Weights of a small GPT-style language model, trained from scratch on English Wikipedia.
Training: 901M tokens, 3436 steps.
MLP neurons of a small language model. Each row is named by its layer, matrix (gate and up: input weights; down: output weights) and neuron, and shows model dimensions 0-127. Each number is 50 + 10 x the weight over its row's rms, rounded and kept within 0 to 99. A neuron's up and down rows have the sign that makes its largest values positive.
After each neuron's rows, "raises" lists the tokens whose logits its output raises most directly, leaving later layers aside.

L6.gate395:50 51 48 42 65 51 43 49 41 60 56 33 49 42 55 55 46 50 48 59 72 35 86 52 41 50 60 44 63 51 67 46 58 31 66 56 34 46 40 55 52 43 67 51 40 68 58 55 48 46 46 46 54 43 45 44 45 46 54 56 40 43 39 49 38 47 38 46 37 45 47 40 65 51 52 52 33 39 59 61 48 57 53 43 41 45 55 45 53 48 65 56 48 49 52 50 53 45 47 45 57 54 45 51 46 53 69 47 62 49 44 47 38 41 58 58 46 41 30 47 41 28 51 64 34 52 31 57
L6.up395:43 47 56 66 55 56 62 50 48 60 47 55 53 56 39 38 55 56 64 50 58 31 48 56 51 36 49 71 64 38 61 53 54 49 70 66 43 51 42 50 40 44 38 46 36 55 51 52 35 56 55 47 56 50 53 47 36 43 47 52 35 56 47 50 61 44 47 48 48 42 61 47 53 52 51 53 53 41 60 51 51 65 47 68 50 61 49 46 38 45 52 57 56 40 48 54 44 40 52 39 61 43 54 45 39 52 64 65 45 69 23 46 54 47 54 48 54 58 49 51 42 32 59 42 30 48 60 37
L6.down395:54 55 63 44 50 52 44 33 44 53 56 41 50 55 35 51 62 44 45 60 51 63 61 51 61 55 44 45 43 59 50 44 39 43 50 62 75 53 49 44 51 49 67 40 29 49 32 53 73 40 44 55 57 53 46 38 56 57 58 36 53 32 65 59 62 68 59 47 36 44 27 63 49 33 55 55 41 37 63 58 43 58 57 51 66 51 51 46 34 67 49 50 50 59 40 35 42 33 37 29 63 36 50 37 47 62 58 45 39 46 39 51 51 58 53 30 47 56 41 47 61 46 40 43 52 53 51 55
raises: " death", " cases", " species", " loss", "Death"

L6.gate170:46 47 40 78 55 53 52 55 45 47 42 55 44 54 51 49 47 19 35 58 46 49 51 43 45 43 48 30 47 59 66 60 74 51 43 59 58 44 63 33 43 53 55 59 41 54 54 49 44 43 47 54 47 44 46 37 45 58 65 53 47 43 65 54 42 43 50 57 60 48 61 53 49 46 51 67 54 51 40 58 38 57 40 63 40 43 62 77 54 67 62 44 54 62 64 67 61 48 56 47 42 56 51 60 47 52 52 53 31 29 36 45 52 46 42 51 60 55 59 53 48 70 37 39 54 53 33 43
L6.up170:44 71 53 55 62 53 44 65 52 56 36 55 37 46 58 56 48 25 57 60 48 40 51 47 43 32 43 42 60 47 62 53 62 55 48 57 70 25 67 33 55 53 56 41 68 45 55 47 63 35 56 35 53 54 54 46 33 35 65 47 50 45 53 49 36 50 54 52 52 57 64 41 37 48 46 56 56 41 47 58 35 53 39 59 56 48 67 61 53 49 37 59 49 54 61 60 54 52 55 43 48 55 34 52 65 72 59 68 46 35 53 42 42 50 46 53 52 49 43 58 54 53 37 36 47 58 33 43
L6.down170:42 59 55 34 51 54 56 56 64 47 40 48 60 46 55 60 43 29 52 45 62 34 50 35 53 42 47 43 75 47 46 52 60 56 58 59 60 42 53 45 52 45 55 53 37 68 49 56 50 65 62 51 25 43 43 48 40 26 62 43 52 34 63 50 39 57 45 53 52 57 42 53 17 44 62 47 50 44 48 48 42 57 37 59 36 55 47 55 57 48 34 48 42 56 77 56 62 55 45 44 53 49 53 48 68 50 66 47 38 44 41 41 52 58 60 45 49 45 57 51 37 55 54 48 53 54 38 40
raises: " now", " still", " currently", " among", " believed"

L6.gate3061:52 45 69 57 45 41 49 59 54 62 50 74 52 57 56 58 54 54 42 52 43 52 56 54 51 52 54 45 45 61 56 59 70 44 38 50 50 52 63 51 33 45 58 53 52 43 62 24 51 42 55 68 62 53 64 45 34 35 49 56 61 59 40 69 45 50 52 43 54 46 35 53 31 43 68 54 56 53 55 67 44 67 47 50 64 55 43 48 56 47 50 48 57 58 51 41 52 40 67 64 73 44 61 48 47 62 67 36 55 81 34 41 55 51 46 45 41 49 56 48 44 58 49 52 55 55 49 61
L6.up3061:62 45 65 60 41 52 49 52 59 64 46 39 72 54 53 69 53 42 46 48 39 77 39 48 34 57 35 68 63 57 45 42 57 27 52 49 56 49 58 49 42 41 59 48 50 52 56 47 43 36 56 65 46 47 52 56 38 36 51 50 56 61 41 49 48 42 49 34 51 53 35 48 48 41 53 66 46 37 56 63 39 63 62 43 56 59 51 58 39 42 50 44 58 44 53 43 42 40 39 61 58 47 45 48 73 45 48 37 66 61 48 42 50 38 65 51 52 53 54 59 44 65 46 51 64 63 48 54
L6.down3061:54 46 52 38 55 51 48 38 64 76 48 46 51 44 22 60 41 36 31 58 50 48 55 55 46 52 62 22 40 50 36 35 47 47 59 35 50 60 54 67 51 53 47 64 46 61 54 61 54 63 62 48 57 30 45 46 46 29 48 41 49 49 73 65 53 44 43 42 26 52 43 69 38 40 52 55 52 51 54 59 32 59 72 43 41 49 47 41 48 37 41 47 57 41 50 37 44 35 67 55 38 54 32 61 51 42 47 55 41 62 39 74 45 59 56 46 40 57 59 56 41 57 55 57 55 56 32 75
raises: " hands", " shape", " meant", "ense", " mode"

L6.gate1168:59 49 43 45 47 64 47 51 51 55 35 43 46 35 56 35 60 66 47 58 41 43 57 41 41 48 44 44 42 51 61 30 57 81 69 34 56 50 48 52 58 57 42 49 50 31 48 61 45 61 58 48 41 40 53 56 66 58 37 44 51 34 31 37 36 55 47 55 33 52 57 52 35 59 34 50 39 63 48 42 43 59 55 53 56 52 59 32 51 63 53 40 36 58 39 35 56 32 44 40 43 51 87 51 41 73 61 49 41 54 52 39 61 43 51 61 55 44 41 55 57 27 37 60 40 60 53 55
L6.up1168:54 58 40 50 47 43 54 53 45 62 37 50 51 53 28 63 59 86 68 33 48 59 33 44 31 56 53 54 66 48 53 40 50 51 63 64 57 63 57 46 58 54 64 26 48 32 35 49 59 39 62 44 58 39 54 50 28 55 59 50 51 39 81 57 38 61 50 38 44 48 59 60 43 50 39 52 51 69 40 54 53 50 56 62 46 52 51 39 39 39 60 51 43 62 52 48 63 52 55 58 52 42 61 67 37 49 67 59 61 61 23 37 67 55 45 30 62 51 44 50 39 51 40 42 38 61 62 44
L6.down1168:47 50 44 68 45 54 69 51 27 23 63 33 61 32 47 51 46 81 60 44 44 41 43 56 54 46 40 34 49 49 42 47 67 40 64 46 61 60 45 57 56 62 43 46 50 60 73 49 47 44 53 56 52 54 64 53 51 49 53 57 39 53 47 55 53 35 39 65 44 43 50 58 49 51 51 47 54 45 44 36 62 47 51 65 45 46 36 52 51 38 53 50 47 46 47 36 54 43 41 63 60 63 58 57 49 54 40 58 62 62 49 38 56 51 58 63 47 38 68 42 48 57 65 52 41 47 53 55
raises: "ions", "ional", "ious", "ines", "ped"

L6.gate2941:55 47 51 42 52 58 50 57 69 67 45 46 42 32 47 51 44 58 37 42 45 43 63 44 42 35 56 64 51 56 49 41 28 39 53 58 83 61 54 51 45 68 52 54 46 52 42 47 34 55 52 43 70 33 32 42 52 53 49 46 52 56 46 64 62 65 54 48 63 51 45 28 57 47 52 49 50 54 84 39 46 38 75 57 66 54 51 39 46 57 41 55 56 62 57 49 50 46 46 32 67 54 43 63 47 58 47 36 44 44 54 50 64 66 49 54 60 54 47 35 50 48 47 45 32 57 70 66
L6.up2941:51 55 70 43 70 64 35 30 60 48 50 41 53 36 43 49 51 42 37 49 41 37 53 43 48 44 54 62 36 42 51 33 30 40 64 60 65 71 62 57 38 32 32 45 59 49 27 40 43 50 39 38 77 32 52 50 49 59 53 50 40 57 58 55 39 60 44 46 57 59 57 46 67 39 61 50 43 42 63 55 39 58 65 60 44 43 55 27 48 59 36 52 52 61 51 54 50 44 39 38 53 57 63 50 36 54 49 29 53 48 57 59 51 57 48 39 36 39 61 40 44 48 69 54 52 72 56 67
L6.down2941:33 46 50 50 49 48 60 55 61 54 39 54 56 47 33 43 49 47 57 57 66 32 47 64 46 68 56 46 56 54 43 45 53 66 56 54 71 63 50 40 47 54 45 58 31 46 69 58 41 39 27 48 58 37 77 53 56 53 29 53 58 60 49 51 65 59 45 68 50 60 52 33 47 50 53 46 51 58 67 56 50 58 44 48 65 53 46 45 48 40 47 74 48 60 70 39 46 45 62 36 41 49 49 57 51 42 32 57 50 59 50 52 64 45 45 55 52 49 49 42 49 46 45 44 42 47 51 49
raises: "ige", "ig", " der", "ung", "sp"

L6.gate33:44 56 51 49 50 50 43 53 47 41 49 43 53 38 48 35 62 47 58 38 47 41 46 49 30 53 63 44 60 69 36 45 64 56 58 40 61 50 43 37 48 67 51 40 51 44 62 44 48 42 51 54 32 50 47 43 34 33 42 50 54 58 45 50 55 27 46 66 47 62 37 64 45 39 45 57 56 64 48 43 54 53 51 48 46 50 61 47 48 70 42 39 42 46 68 56 60 68 66 52 49 54 50 42 48 51 38 40 32 43 51 71 48 23 59 43 74 50 62 45 37 62 54 65 54 51 64 46
L6.up33:53 48 61 43 52 49 49 51 57 28 38 47 50 44 58 43 58 50 47 41 48 54 45 62 47 42 45 64 40 68 43 45 44 51 52 54 70 81 50 63 59 40 46 51 49 46 47 56 56 51 46 62 61 58 48 35 45 45 53 41 43 67 45 27 35 46 49 51 55 33 41 58 34 55 59 47 37 58 58 52 54 44 64 40 50 53 59 53 35 49 50 47 57 51 61 54 53 58 33 55 56 39 48 47 45 51 44 56 47 63 49 54 65 47 33 45 61 40 45 46 51 49 37 61 43 42 40 47
L6.down33:38 39 49 51 58 47 53 56 35 48 37 61 41 45 47 76 66 40 48 33 55 46 33 67 58 39 47 64 52 55 44 55 56 53 55 35 70 64 44 41 29 56 48 65 42 53 43 40 60 45 45 48 49 38 53 52 64 53 56 49 44 61 55 45 43 25 32 49 45 49 45 66 43 34 50 59 56 51 61 57 50 66 57 67 60 46 58 34 52 39 37 46 34 53 48 49 58 52 34 61 43 50 44 27 54 40 41 41 59 54 63 55 43 61 51 52 40 50 44 31 58 61 53 67 46 61 65 55
raises: " songs", " tracks", " song", " single", " singles"

L6.gate672:60 55 49 35 65 54 62 54 55 67 60 60 42 50 49 50 66 35 42 53 45 54 58 56 68 28 75 50 44 44 49 36 48 39 72 65 47 48 71 55 57 62 50 53 46 49 49 52 28 41 28 35 61 52 55 53 63 26 55 54 45 57 58 38 56 62 64 44 61 38 38 65 57 58 49 58 50 58 55 40 47 34 45 51 43 47 39 55 49 40 32 50 56 44 60 54 56 41 49 50 53 62 48 41 52 44 38 60 44 46 41 74 61 46 48 49 49 58 68 41 41 47 46 48 57 42 62 48
L6.up672:42 58 71 39 56 54 56 57 42 56 53 46 38 48 46 56 43 56 59 53 31 40 64 62 49 46 69 58 35 53 30 45 64 43 54 56 72 47 27 57 48 53 46 46 45 63 55 45 44 56 46 47 56 31 66 39 67 49 37 61 55 40 56 65 64 65 51 52 58 39 41 52 38 33 85 51 54 40 55 50 46 53 54 56 44 36 65 60 48 63 49 46 52 39 31 57 46 33 56 45 31 52 65 51 67 49 51 58 46 46 58 51 51 50 47 45 48 43 58 51 37 71 57 56 59 46 44 56
L6.down672:52 75 54 58 51 58 47 42 64 47 27 44 38 48 60 61 62 53 32 51 56 42 38 39 64 46 59 50 53 60 75 37 66 55 52 51 52 47 54 53 31 60 55 32 57 37 56 50 48 41 63 60 59 39 67 55 72 43 40 44 67 50 54 62 43 69 41 52 46 56 45 44 32 53 49 53 48 49 54 54 54 48 43 58 41 68 61 51 39 53 72 54 58 45 45 34 37 53 64 55 49 60 66 54 66 39 46 60 44 59 32 50 64 47 57 56 50 34 73 32 38 61 55 59 44 37 43 41
raises: "ft", "ter", "f", "ff", "ters"

L6.gate1378:47 37 59 51 45 58 57 45 39 40 61 49 39 26 41 41 57 53 64 45 45 61 52 47 44 60 39 54 50 51 38 48 51 42 50 50 60 41 49 51 61 42 56 54 46 39 36 59 54 50 60 52 63 43 53 29 42 51 42 57 44 49 41 38 42 47 51 30 46 48 31 45 49 35 51 31 55 36 35 45 50 67 32 60 68 41 49 30 40 55 50 51 36 55 60 49 60 58 43 55 31 42 59 48 48 63 36 42 52 30 45 57 47 56 54 44 48 51 72 62 45 78 63 45 45 56 52 62
L6.up1378:47 34 28 64 51 57 52 52 58 41 59 59 55 36 46 58 62 60 54 41 49 64 55 42 52 67 27 46 46 43 37 54 57 51 50 43 69 36 51 49 35 48 52 57 53 60 37 51 54 44 53 50 71 39 24 49 65 53 47 63 39 47 57 40 60 42 44 37 55 56 46 41 36 48 46 52 56 41 35 35 45 51 28 72 64 48 69 49 41 52 50 44 38 50 57 39 53 44 55 73 46 43 36 44 57 59 43 54 57 53 43 49 48 57 51 45 32 35 41 48 47 77 53 52 49 56 51 68
L6.down1378:52 56 50 58 50 63 61 55 55 36 51 58 69 52 50 74 58 59 41 50 45 52 47 47 48 51 36 53 54 66 52 63 28 45 57 65 47 42 25 55 75 54 61 37 35 41 43 63 55 51 47 45 58 47 38 51 54 54 59 40 44 56 46 30 51 29 53 63 48 63 68 42 43 51 58 45 44 56 50 50 59 49 41 61 48 40 49 54 53 60 64 40 43 45 67 42 49 60 42 60 54 46 71 66 38 31 47 55 68 47 53 50 40 53 51 46 58 37 62 57 45 46 38 51 58 48 58 53
raises: " into", " as", " with", " at", " up"